Weights of a small transformer language model.
Architecture: learned positions, no biases in attention or MLP.
Training: a variant of Muon for these matrices, 569M tokens, 6246 steps.
MLP neurons of a small language model. Each row is named by its layer, matrix (up: input weights) and neuron, and shows model dimensions 0-127. Each number is 500 + 50 x the weight over its row's rms, rounded and kept within 0 to 999. Numbers have three digits each.
A block is one neuron, or neurons of one layer that tend to fire together. Before each block is what it responds to, as a language model described it from the Wikipedia text at the highest values.

Responds to: Second word-piece right after a lone capital initial (K, T, S, W) in proper names, often in tables and credits, e.g. K-ens-ington, K-av-anagh, T-rap-p.
L10.up772:506559512510426558524505473471527482524472585411416492537487481399481523535445529446560458491508534428469516530553520515452457571488468563480435420584481528510544470438396469571547434488592539484570440487498487464472480505473567546546525513501540515581503529403516545539485630526413553465515500497376521543505615433481449460615521505481424521481434474576529460524532454479504534474569

Responds to: Number words and quantifiers introducing a counted noun, including word-final pieces like twent-y, sev-en, doz-en, and "of" in "group of", "one of", "hundreds of".
L6.up29:468450478525469491495528564530431487536540487439430389476443508453391593496573470512468486457431485559503390540573476467486565514565585563401521517458499498584452505489567529448531441553474482485492526544583495449378523506494478475537452458546503532453456485522457513555473545461602539447548559608454465512464513488493514456560550547573531584496494509562475494532440452411520537506536
L6.up179:450541489519498489439581522568476520501504536438561531591505535524547522534488407527433445522497533490579527511565461466422575497433522448446512510363492508440547482527415584593476513567525526460555497466496519519518504476542582506513487504542502459416505515540473442541527566561448485538465462525554476438542515437529412587470523392558579535491543544395438564566496507365513550501559
L6.up231:585472528492611489539548472450508488553481479485507515616512501503377505529430550487505544504486440488527568498555400519485445496464506560506471527553506616498448495456532500519497530455470415555564540489407587586534451522512458529477471463502568545516514476509506459494461487449559491556548526503359487484440577585557581484568418435481544501471522469467513579399502481507465502553573
L6.up327:435539451475483537559537466503438452497487543489440436526514556522461534542494439452486564486441524545604500568551478538527576440510368447501491461582448420517464536454478559505563447387504549422440411534524451509372478466461501575565520511550462522512520484493520491509481566574634504521548542470491465457440476437528442451484441514508540457538456558560446577500569414423481564489492
L6.up335:504474407463539442510511516521469483447621491450473511491472585492420490516507412433515483416604504607472524535512426468530462375439598403392470489504526522532530560591456537523528566383498462520478542486498499506469593490495475558439529513565423527540524468468507466514510590523496498514549492470479577526401438465481504568571481567560605533491509492501575552553465440491500527487504
L6.up442:516528524466503425564495489481446524584549451524438512539503537495604577558530409488556568485613492495506476545593513416511442516425499473469361560425407562481482531453560427521569397509481494492514498528531506480461515467496473416551545487452468462581476516471466559504519516504439532485460496501530389540424632423370531422577589477452539503558536488545547543558481440592521472410520
L6.up598:525551604568478475519526554514458458517497489546433566579586425503453553516505477534485502488512509505476415424483505467445427499521474628452495575582533575438476432515506518393521535469480546431468494562455448530510464459502491491582540487461568538446488436432463465516505602464522514518504483538489505459595595449500504508551445512531568585504382545397479486553532533465483551563383
L6.up738:403423483505517469495509445508494544504502542520399514512459497508548490524498462401537519520479498459504491533520559503494502486489599435557454491515425455599476536536490535407499587448481545475495508553526630487568418462530437519532563430472555531471446496481537433465509552469604394401661571527572469421452452460348513481503497531485562461486372625350442419560516531433573491453488
L6.up772:512502571438497553521474420470489495557578581465504477581486510483449464604571456501465441456490452475505444560487469523548482578442583533516525516550521491514362533507565565458511474524419540609496545548553566534438555528522474522535466510480556578562591497344398483535449493472520530527472501567462526540477459429465488537520486492502488444508468544532467472473416428507496525456509
L6.up779:427466492389551481579533490493492470445499445505498526485465581549425474504486511543489440479438487421560538447475487500474440463481479543472464536504580540352427430476486498550501517646503384535504521644455502428529520504541478515477456454575486560449511496394593525487549550555482486512546483520341532470497488465644519446465471508460546463499434584551535522486447470498412507475551
L6.up788:462569496454501431512448515533485551501502546520421466514644582513497477513469423524527478479467536484495543559466470531481549475648552480499451434560465490495495604442471470520544532503404461521498466391465519534462415474504441527579458392536415502495500457505518505508559544577462541479522580544439541500470554552462505545530524425441501508435538572443543491551487392533491588549410
L6.up811:500494521569495538492603526441530526542480521521525520515472458439557556570432449557539444496557454478472495557414553487449487542601582530425528528445446446570427465475501499525447429497417523509596467536600540501505502477442376439527540441545598562506580465474615534553504501522498501547478454550495473527406529499534510472450528483530456522608473423429481523504509495459429524499501
L6.up885:497466492452455454545587451620471448503528463469570479465507514414566582421545529493445483457514515480500436512526495498394502522569427514497484439625433541482492492518426455594463462524501546502517467529490542491383548508566485507378542605524506522480519542458446610539447462470468479485504436513537450430502508528528420526475590499504510578598546594493496513512430475583543470526548
L6.up917:557498488425496475548419466436502499494478573481432502594479511508608535546485466501566545527474500531499458419468462485486421441453577445480511496487478524535500561451586463479511462474444452538502518542516506490451398483592552548398462523465521601469483508476463491563469484475488553545448356430519416507455558457469478547563434535430541572429543497566532495480587452507508435498572
L6.up926:523451496404498426459566528541534547522479596493490547467532454552425504508592532515527588439533507432505522533506533450503457575530551507509495492443460397535493527468453470486516418481495532449530500550469444479453499516491475425500498581547492446511406424442501430489476498504436500541519569555551398458564545422464430545557535442534593405526530618505555512446537460513526533508475
L6.up1023:457539498472521464555393538419447417457590498556508450514470526526498508550533542441487533511484441524516540600497527486508452404500470520455521523461530547575513556504534503512606453450544445528491566487477547462436540477552475437528563473516560650594580517460422495482476446543479544542517418645443493496439483469492411615534553513525568598423474527494388452508468447522414468502505

Responds to: Word-piece tokens inside capitalized proper names, mostly surnames and place names, e.g. Hayata, Waynesboro, Brennan, Wilkins.
L6.up219:534443501606534515582572530381468424449535502511472561583528432456400615447425525440572451508524489615553526522412520545480472474415475444511422612506391534492445523461574387501440493521568510534641515434470555587464568514521497591479476484449450479473580425502491491460473537407483487548416565559534394451483510602470498464529511446522471559538538447480426516440549535555492522467465
L6.up319:484471485494591508551470544531422514441500489488460560537490533524538547538471514606544477563451539472513537411477518538455550540544455377393547612453509555456538517474534590538507414483458519568445578401493510422470509505488497548434466470556461517485654485499561506476519445490441554471497473557461500534444462469540384488546516388426533595501564555447431503549512521473561475540498
L6.up447:527490545490470422425542417480470409478433514502496550577454414530592591496484466517540375555478423541565521629488597588473543524467396507522510634460503529492454471593520506541429545534528515514501578484453473436474492436604427519544483469443511554548566594474481458434537491424566461582482538501489449507461459519523548517515527468504471499440492499433444550470480468464425458415511
L6.up472:544453504522506385488603555520568450463490596439427561568555526415495511561526504486475441510470467557563474486443510532476555525498500530502623558540460556430402551450467421509541474517539415517544471540487556471440540480487449527434454501441553503547558549482461506469525447434506472544449470463529491460473544451536510373552478451458508467461479549506587526595435560488511576530509
L6.up627:541527512517549504558476582546483523495530437432461452539586549428541483595616452591561373457529500564478479478523505417418467546627530440425485482477536473584469524448487453516501539470531390485478516584600489534549510397481496605472414456502473428468445486469420468461466532501523446478513483465484522477505484515449613506487556394559453483481435506440502528482497541466520535585469
L6.up633:522438510541434458515493517385415468539504468528414475532474514541520556466497522586598556503535504456527442514494534524438492495478469442460495534486473479476556518449497507457528538459500437529508599443564486446474535578439506498521415498523522421492521505479473580430494573469569456589477528548475601492459541469548494533487497416403530534583536540485457534490640490521510583520419
L6.up655:487467492512562500570514449478505387425462494517519532486451501477562518543490493509584430589515473492521504502469546471470518486506503451404483448483557532541531510533509521523408500449511413583400488462521574536481490480426513434465456441462454532596484499420543478436609475508442654573514499541587522495565493457451447504519551482476502506616564433550490530579549632544382512500471
L6.up707:545547487403480445553519488455523459447458484545464455517455529424475470509430515578508464476424392432597465475470548485484435514515473480513491489509442506572468476457569556477551515497495472546577565544422502472506465453553470521550527396468498444566558521474439499464433500504539435525505484511569500474441430576381546519534600589538476583513493489526515440473474554625578480613494
L6.up711:530587452548562429531519500421496434463521598503430548487442510522481574561531450488433515545510441521510515516406555480482552492488499476473501474465468524470501545471515570455505427505533476580551593442536570387417483450529489522575442526476521511427518560479508530466510536580430420570506465464444433422539525513430580489583484477448491501520480622491558391499525572513507470516608
L6.up732:470594499496492541508516605562552446450523443534496497422505413506482450506592388535482544486482423525446484435450536506525474440520478519567506422440480535442491549527457496560539646448513513458657492504505410458511523505538518484422577560464556469474584500559457506552492585555496563521490485443594465527516503457535484504523485560528541449564500535473518514551617550530576513575567
L6.up735:531503539489541458431487465490488483507571462560469477456508550412442497453565533516509474481555499442484486512513463400543440522493570419512417448519464587464424495554561514416414496433536538469516625533496410447462492454482508468540483534484578447498518460486514592599519478433555554461485421547442499411490449495432525549589482345396414488472503555531544581546516532507590447524532
L6.up744:598506465494486431541542405498554385499595438505476489519483526526468520585511491513521456524515500580555470475516574450541519536449388434458486630517475493358517512467539576570543460524539547553531555577462529522542493467542493516536441403456541562402511497447497499458475480443443556549492441518502503513547564539533514478517459423425500498561529471461474516560502544470476486438481
L6.up781:450468604569507440516441521503454539496565530608437395492536496538494565538441509490516467509588524472488514560533471495495425429629575547446447490385517537589519435359516507422608462498516508491574524514495478537504505460480551516566512389379493521483570489513484549533491471463368483569485529551509520539498461527480491550587514530507532459430473531452466517413536566522462461483494
L6.up798:561455416518561440524481497458402462507475440449515557448603534463544578494437398398522482481547476519512530498487529512433509515539451501398458495481472472559580445465493478530367576532476459512526532461572597498513371496403535435549480515546566439457495444474447529460488503505471444491496478537447535565518548521404497366497529519409479419534545569497409483598546471549547598441659
L6.up805:513519500441527509537405530575496445514496544534470523556465498527509523434512496604553499456450529451557557521495594430448580591364545489411509556416444475438458506586551599590511445524522509456565533535535507486459468500416454505432493452461455641576505485587500534547424536449528465487577472404462493496479469514530495446479542443471367482528461448448474403456435477463547554512408
L6.up819:559613435514525594572617491569447439472476512545552507457522496480465472515431546529536493499511478457605502485481512542473580436468448414560441589450477447532491539497525539390565500644467596681486519494598455511488394472530569434519476514511531539479519502415383467520559482446473336582384454525513524486521561526488480523495461493493500501518532463597491451481439508487460608518465

Responds to: Final word pieces that complete a modifier before a noun, e.g. so-ft(ware), comple-te, intric-ate, upcom-ing, plus whole adjectives like early, late.
L5.up454:471535452478451424556412526412509484614519428528496509504479493503456527486434504569488474492483436527623492594491518486527536540516489394563500533389574516482541507515426467493407413426546496497499516473509584514505543537546500467573490483530435517449598566542455529503499479580553548528425501495469522545460447514542465583474569556468556541499463541552536530474519542426408510555469
L5.up505:551523556555494480502496447527441439501507606494479499475472498505499441533527506461544500472446522549433476541448545495490525492534490441557509553564469480490514391550440504531560482508631553455467517402482490531526464523513571500526488491466611609487503491441507476421510489513460559565410590552537441538448523595522448507501629502488544408571453485467420433503523535544511531564471
L5.up827:482512453603565506498451487573446417546513513483579501508495570540479486574481575561513475495546520514529480572524517566553532522563523499507476488491540511454434428449492508551440476479559456537464474435570429465414526517452513499526526495501503565476497501449435496584510437543458489493560511609430509506458465487408456453465481492408568390420447468413484548571396457516467567479557
L5.up860:502447549499591572456370604531486464526505537586578489453573457476470545414521547514466420459490510459501555457493576451488493458477463503554505529480547532512503466527472608441495528437528506417525538507419517520517659495488473433547467479468534522543522491399458498558536461443506571449488457560494528488440486500571390620562564485512517520389460562486457548533446458414492446482466

Responds to: Line-initial dash bullets of infobox-style key–value lists and pipe separators in table headers, e.g. "- Label:", "| Candidate |", "Title | Writer".
L5.up142:533452535443501443332422546484499585512448541455541566458472603605369457608570557412450500392513443470446418534477583611519590507499428409540468495499428545411505538513517493458545515477507497562507536521447630514482502524495523440607525492557550491506546520468493559472465534459431546480404521472558468517615485523477473536451587477485518492456454425421511543509476437506518492494562
L5.up165:525534416435485523500536585533487542563518482540608503465499420484405436468444499585439485414521465539466506492535565479532495554495446461480447492402521564406526543599518505495505503516551489584558484549556529529436502552483504461529487485463474470509537566443481468518402414477489446453567532630479443452559499512495433578499500572499477541403535431530526471551580496419544493458510
L5.up393:622431506533534517498481553488473531460569560549491489518459455494403468611462459557444513564438483475467484483588525538541554618564482511475502499477467506563497518396442564512464455488594494494436555526587498421505391484405467514564496461442564509433587524485461460519463532458538461496578422372486556473500413414549442595421525516534470475490550478496520492487522514466545594360456
L5.up850:520440567536504510526376605560491565545507498533448484555587482486388561521465514519480515468541532568453473426487564574482488564616457553410484477465565445580437483489536488508481446498547517502503466563498558490483495536538500490545503473483529495531504479489427368508495492498544465508526446449494449422498445480530502533492428535574498488484577542459456494481509524440496569380512

Responds to: Middle or final subword pieces of people's surnames, mostly in tables and credit lists, such as Ben-z, Gard-ner, Joy-ner, Past-eur.
L5.up364:406574501529533475521495529376496505590497541614482468513467503379556468543567532516540510514480555437431536534514502533515495634443499457446462526457555508507509503444472520572474570511557498447525552466481415597571567495512503507550454471467387462503403481611426517510488483596456542480496507461459589486524438424530493596572471536530477545599501397472493450532554525544492566472521
L5.up519:463610624538580441440496528600550488467526439540542550412461542536487536407491505567561515425475493475526546526520508512499477462469468443484576425415549534376507496434553443505467524475456510518506549501482590431470586514543442500492462475491520500552574522445455591451523547395449462555513586481416555514476524502441466541522504515623463473515522494393465505534512492424438621519469
L5.up643:470614554575440550473565562543415485513512471454429541543439413530554470518486489460554564508491471471564463502551500532480535475537552358490454580437466572497517588394427418491474648483553483534491472538461524435555467482546594542425515521517415436536472466554512521547476499482581405412571532520494510447585502534537494486477536510520558463548494522460347469487511534469491516489525
L5.up704:501557509557487510573499547430513476472601510537509520558521564587561450547440570404500530523473525494619545576489520539488542516465526479419609548551603400605469571478506501549510491477459583510506566475462484422568496514538464575486416517452488486434471496549520449538425448532448483572502600448495608535417502448549477468610472555466439483517530532537406524528440541489392450546386

Responds to: Middle pieces of words split into several tokens, where the word is not yet finished, such as unp-av-ed, ad-ol-escent, appra-is-al and inv-as-ion.
L10.up302:533527435501533553563446455519546480457502421527401477504458536539539519588419524446433496484474549430517526497592442492540395549428511444523508507566559489485491446544519407516525551465477500472417544533530504493495425493453436474485546439543439487499470546513472419571476467495578568559426400525460434451563568517492536594474591556563502624448439499435540501496484507511572443491504

Responds to: Line-initial "-" bullets that begin key–value fields in infobox-style lists (Time zone, Family, Labels), plus the word piece "reg" in regulatory, regional and aggregator.
L6.up2:490465491493490460465419548430501489487522440473445464453497497536324464533519532534433441542469558570474409516482579499497526538542541585412432486524582550509503537426437439502543537515397462499459464547588420545409546552452462557552492503472494505491557527466495526488462581577529423528521417464468553526545459512491431437389549511527468510524508463530581530450583417446465534547516
L6.up46:510461426539608489537492505469485408572517452467503590631519551498593395594504441548540494545589436519481499500520432504429478508539453520547515438491529548537514526434456399462448456513541492580531436450410551585487437520451440552510507538400466536561547468505480595438475586497525549547491526399566541510538566475507564404605466475499409516391412439459470598458528548407366504531409
L6.up124:506507532461420442598488427573463528525517481543405423610501552425451503470521468529549507465486417521483430536539500472519447527550411566528528510531508485533584428512402438520549492498497560455539451526532524530395492548489422547534424500562548535448589599449520503574463565519585575488518508478578513386504530481475509483469483474577486480483505486541465554511513540498455545432451
L6.up241:529435502547506531508404540658417503502465546574576507426469509488511463403534465541511496560581597547481510578497550524557526508546553421484467569507546418475444533448519467512456475519518523464526533485470524603508555435558592476475394482476611469534497603475475416497509554482539503520464473476513516483383451489587520552509483563510430536472444437535559512564516450479520485525475
L6.up309:491394534482499462562509563492465451547502479433547423479516564482519432543472531496457606497530437488464442477527527604513424490489511569471533595426515479577489443523512454443503503567524491522496510473544555577455476508467411507504481527490422452538553410426561561437424561531460549440521508501533467480469583441535532514524440425446505432635547551472522484551504465573402504516625
L6.up312:495568565536495519437476481479479453506534442421520498525452448402510542442462529588490521553503522488474597446461530450453522538555455528564430462365401438567513437538357522480496540477523478603507460511483594528474489475445527492537473542511537525574532454449489530434449514500503430377538461578429458572476438488491497461525448410561541508499560540554452517502455443569504533470469
L6.up467:567505526540499473511553572536507444565468443469543561497524420513518431586494578475465437504524423575425589502500535471450463496454555529486517560567508594500482501506525423524471444474461495532459458522498493489440458454479435428502509504466525508454561615461545527487447456453566528528431508594476468547490487476471624469460516484528543455552474494411435489496472479586615374498461
L6.up485:537439327422473551555451544538551376581459490462482505413573575597472547450576522512511520554474536587518517487497494474472378548547502517579498498516427437410478478470419557532454487469519559459563591521521489507486462482523523410469518556533558474500577502491558573500491525483504542497472457477508572383535484420549447419431504547451434472447439512509502569620477519431535575519494
L6.up513:419454442408493532562562514525493484525474535509449578500529520483530455530455580496493386428517498436635419474474489472468410404538540417572469511597634476508640498485500470590501499483477525561459484507500487476478592624467486540432486522425545473491510479378480425498393624505492426539492441472516463516529572438420562480495472516493506492547574529551511450544424480517589539542517
L6.up645:425539500506530457406443447504530476470566520440560518463461449456525444489527533453491491598535475513572525533496573576541408542463489487477488398508536443535494507494582494515616487429530503576516378482494503584478442469465505474547483463534590550466601588484395480468455529497432583490524491537396504450436534479558500544524585583529510512414529629460526483539451478395468469491503
L6.up680:619457509505490530539473444515534388556502519543536546456421505399487588486509539520490531411595493658545533487584513524466534513513330570514492551517417573443576451478460480438556552425503462502537508455543455528461484555521503521477469428401481521443545534520464516507430549496467490526535470607514515434465500432553530522583457519544474488468503460526510561495457542457558577553467
L6.up839:591584456592564448476605493513485393536523453449497448493523574518506524482533540445563566621465562475505465484459522476442510506528521518481523564511480554501499559474475431443499546490489491523562545502506495437446481537479503550523534471464429495472522492489496478443540515472568510468403467478516543522470522442409549557508540590496600590411585439542517525631434541479439506520474
L6.up886:552488470533463455416561594441558572528544478525482435551552480514546558434512482468506464533629479508433480521524485527499560543552434485375497518521429545495558517488472448515607513455465524531538486504491440526428505521434437549474545530489460537518442502459449473538448521463476552521393426530610458479522500552464498533578589476496554504494478426532445470515434457379456474472503
L6.up892:574552534504433513517496483594567594471532549537422396605512519424459438518446425444488435431428462523457445604452511515465481526508577479506520537529554512532498521544573445558547511521510473501503455440523534468486414505541477529517418479425469518616469435408563479495517423554586442434489498516473477463462432537453593430476518552558450475455437534530456458619519452535531432518455
L6.up900:548436516448499521491465509484511514483509507549472490545428524417531476551529496504428460556461486540533404493433513469488432490546486547533455561538546452528539515519509461482518559500488472575463487528528417543546415457514485609461474484452492465541578423439513554453387490551567514440462481538512508467519463447517562516487414555605591412525487466467502459493604585511495490523463
L6.up909:561499464480506581503488492525526439518476495484517485466452590524421455515411616544523542479522535527490580548505508519498491503467463452444374525585514482430506558478517474531490419448479465538583493492521510442540499526418472485455473543578532477534568399435432510583600594423524412506438563560466482386505503541436536488540386553534533575504540506526488449463495634526579421520465

Responds to: Interior fragments of long words split into several tokens, often right after a short opening piece like a, in, or: ig (origins), st (astronomer), oc (innocence).
L5.up316:552505461538537469522518541482558632553500629558462524449415491487444493495515547573374503386498559466541472508437493509435529579578528498441542494499457467542460557561509382485541538509565539530470496477558495489417560576530474465526504489484425519465509457458543437501468459401489444486460456499478628469560456451479591528517463444455550434428536583514536565568584480511544513483421
L5.up474:501426423527504532591558560464473514477475463580482499580428516608469463578577544470474446381437447473520445488457483500483525476518528520498417495520534467608452489501500546598565478460473534516463509504428628541497485459485399548449540502412412472539508531504574438563509554571546483428504498475517601519591432439488568424481445510448495513545461537479461414524442434567567497470477
L5.up482:542434506479521536437522410453535524586428511499542471540482529449558576516505541524461471444585416489547402568506492518448543417473486525526430523579548506493511527540493485638508480412484468527525488566543594544450461466491547575536435532518504465560555500484450455541513480574531510482524580496497614465399485397558530487511517490403535523454510550393538489466548544570528495487417
L5.up978:441538548547469433492511564487453465528461592571428576464572496522514511537564518533504481405531477487538486532401525488506478434428405479559420603463444508569441455529400451505489451473476517568473595532491548426494531577519495518425576520450498525532576503538539498483488456498528521486497433417531547552541505493421482486562375593450536465546560461485582613634533461568460492543480

Responds to: Word starts or quantifiers that precede a plural noun or a count, such as select c(ities), handful of, two assists, first digits like 40(0).
L10.up955:477431397514517445575494449470483580527526535472504525575534520532479480490484500516438520504386497493493470591542621616473562447549554491488556545576490493490434550459568433484478504503503553513523578455602493501488445480579512482458459459516546469501494581477497466535481532541485478544469602576483534495414594481411482424509535449479510555523496467371561462496393440522501498451529

Responds to: Short sub-word pieces in the middle of long words, right after an opening chunk like orth-, poly-, Met-, or-, an-: orthodontic, Metropolitan, polycrystalline.
L6.up0:560417442581481502472466495552551522548598484418549541459637477459548434587590554573536533452494448485519496422586454429423480467484556477430487444503524540550566438500573468546424554478523531542544525505453499499496540545429414586581433479397493568553514424495451483522458483502513451572461567450438522425462452483478486451581454518400538434487424439522450474505479502531457527485552
L6.up42:410453511521494561520432492502631446475505463451497477490480446459519565511444449482390507543501520511458449495512607518469531542639516428505500545432463488525417453486408464507518519490531501484488523457484534578536496487491434500531584480568486536548591465456518475570589503447544511504567478488470550497495467502536401473452389510511509515508381478488466447482430489574502542482412
L6.up165:550489505475502512521503493564484624454461477459620442446564514514471439578463458511511509459527490558546534497529370465451471569443509519462494503571520469431477400585522451508484479526533393462506560579465529558407454518537537466468420464535477545526490494556523487413451475480603464417513496541586489432458519511502462471431590526386503574605491499501491449572438442479553515513475
L6.up223:543452455396545486531496604505480513467484549581509470586447456484445452507541563438487514514539519564525464526493554478536610522615488518538481376390536476546466569482527463504552508462491543561503490445550503392628456522543627411500416502521433486467453519507466533522507551490510446525456437533497537531410426501568525488525495442492597438484474515499456424509495491449561523537487
L6.up311:511535505572449544504510461534580535490525466490413438404414504507529584533512483447487445571486416442490423478537452540483497469463456444460482527428486475449473494474486528568472494530471500487474492453530589545503503575474444450510545428432539476512558491488419565531500433565469519385452481632528477494539526496494515490534537558437505545414506516593549500488503443447525538515552
L6.up368:485426476481547483466395541602460516490490481470501550541550499521465487506516448481538541472620489518431451541545490484450449533611494424513479455483495377448499579516617499457534435469620473547495482512520445498448529513425481456476480531485427480523496437499399460518532469505505511504433466549555503507513517469505543619500530401449453476594540553488472492423546479487500478433516
L6.up493:540445501525466505513543546564539552569513398522430499525639518545590499446577472569585455466454513579484478442516489511412571453488523420514477522558538460517538466563490560501528438445382437530565530433511492543539569484639541526430439535473590521399463473497459510466424518424502544518490478507558419484510524518462478504500470485497471515446568472485474415496603441475434559450579
L6.up542:492455422513456468466479501594392534449569484554477559517442529535435518530511472477538486455524539507570497457477529507471532442603568458530521500452455413506588639491556481582563493489469540454445609451479487519487555460611416471567512391517481464492465500591553543556494464500447534439536467427510523436409429523586581530517483453457490501558451505492538365549449545504489493525434
L6.up552:507450456560483558539522382473530549456559518541568518537478474520562546518555448549557527458515590416506541527521525497457455442436451533530528556500514403507454422504448457541397514455549379470601412600394510544488502517544472520567478505417484478551514510488472532434529443548556520548503479536501502454533467487442506538583526556531451479429487450496435444457500585460461454589559
L6.up619:508506423479530407517496400551444602526493526598448586461419596527439389465542522469356490478521514555413456489463535521475507511406536365471597480516564353599510483524453484463500423506507414513483493508517586601529464495510509453463483388438518496563534507502494561517516491449556546468488596539450543545538473528474489513527566527462476535488489511544436491541469506496454565511511
L6.up673:500464563549486605406523534429531492551459468514524488428515567472562444656562559490502542467635546510486492524479459559490498562561402589411503528518516473457400493438497463503452502484512527551511537491510460624544551517484500550544518453469514455437606501499506447508471555607515547537486584500518515470585476468549529487534463481457463507495429485443434434540517523563531416541496
L6.up762:530554488477405463404398473578438604479519530468615506520506502493480458501546518494452482415510586462550457461525540544459542529514538529480487501436547461477387471489548465520481416520470538500508500606517429458560485496553451423541525485488507565563496522424457450584532515547503435548396505470450522515508593469566500524557524527463510458435449514611530573624513470504514460400412
L6.up764:432512546520446520556368532554505459441492464504465543506486430548409516543458452520516586412517498582587388501496520442414494433432476515461548572515512402430458505491575529495434543488470418496475484515564579581481482434570493462541529549459456478567501556479455439456495523407439518491482542528571461449463473482549530552595519527559508449531490515484514480470506594574468513473587
L6.up878:547537472482466475535434491571472485565419463482559516511505514536595509480555473485527505511477495506437397492470518440474506448425530469475459584490432436449525545580481456545527436483445552574444497467521514686518447477513588500535496440434359521541539568507426557491474541450503452374452531610568472461489498500502503468625543594447543468547385497476536473534487495483491541448536
L6.up940:392479515485464442408480450485454570454475489543435481597509563523498520470540513585570494556503546598424543450452535541457489508389518484393485547491499338530458486550468449529522469469523423589528566476463550509446572479615557458464464466470484526596547538463455470510442475501512451548456522484471525498511464570489439521478525604553481471503475568370594502500510489555588444533478
L6.up990:524546526519560492434489535424515541495457480513548498526537440516492510576522532549504486506493480521516517492496464519485541483498432627426511579543400556459523538449523484536495449411458520454491537479692558540495395416582571451465524457538476511495566437360457392577483528472463564440500499510523529381603449615522499577488510602395440421412500460467430400614540454529549446417466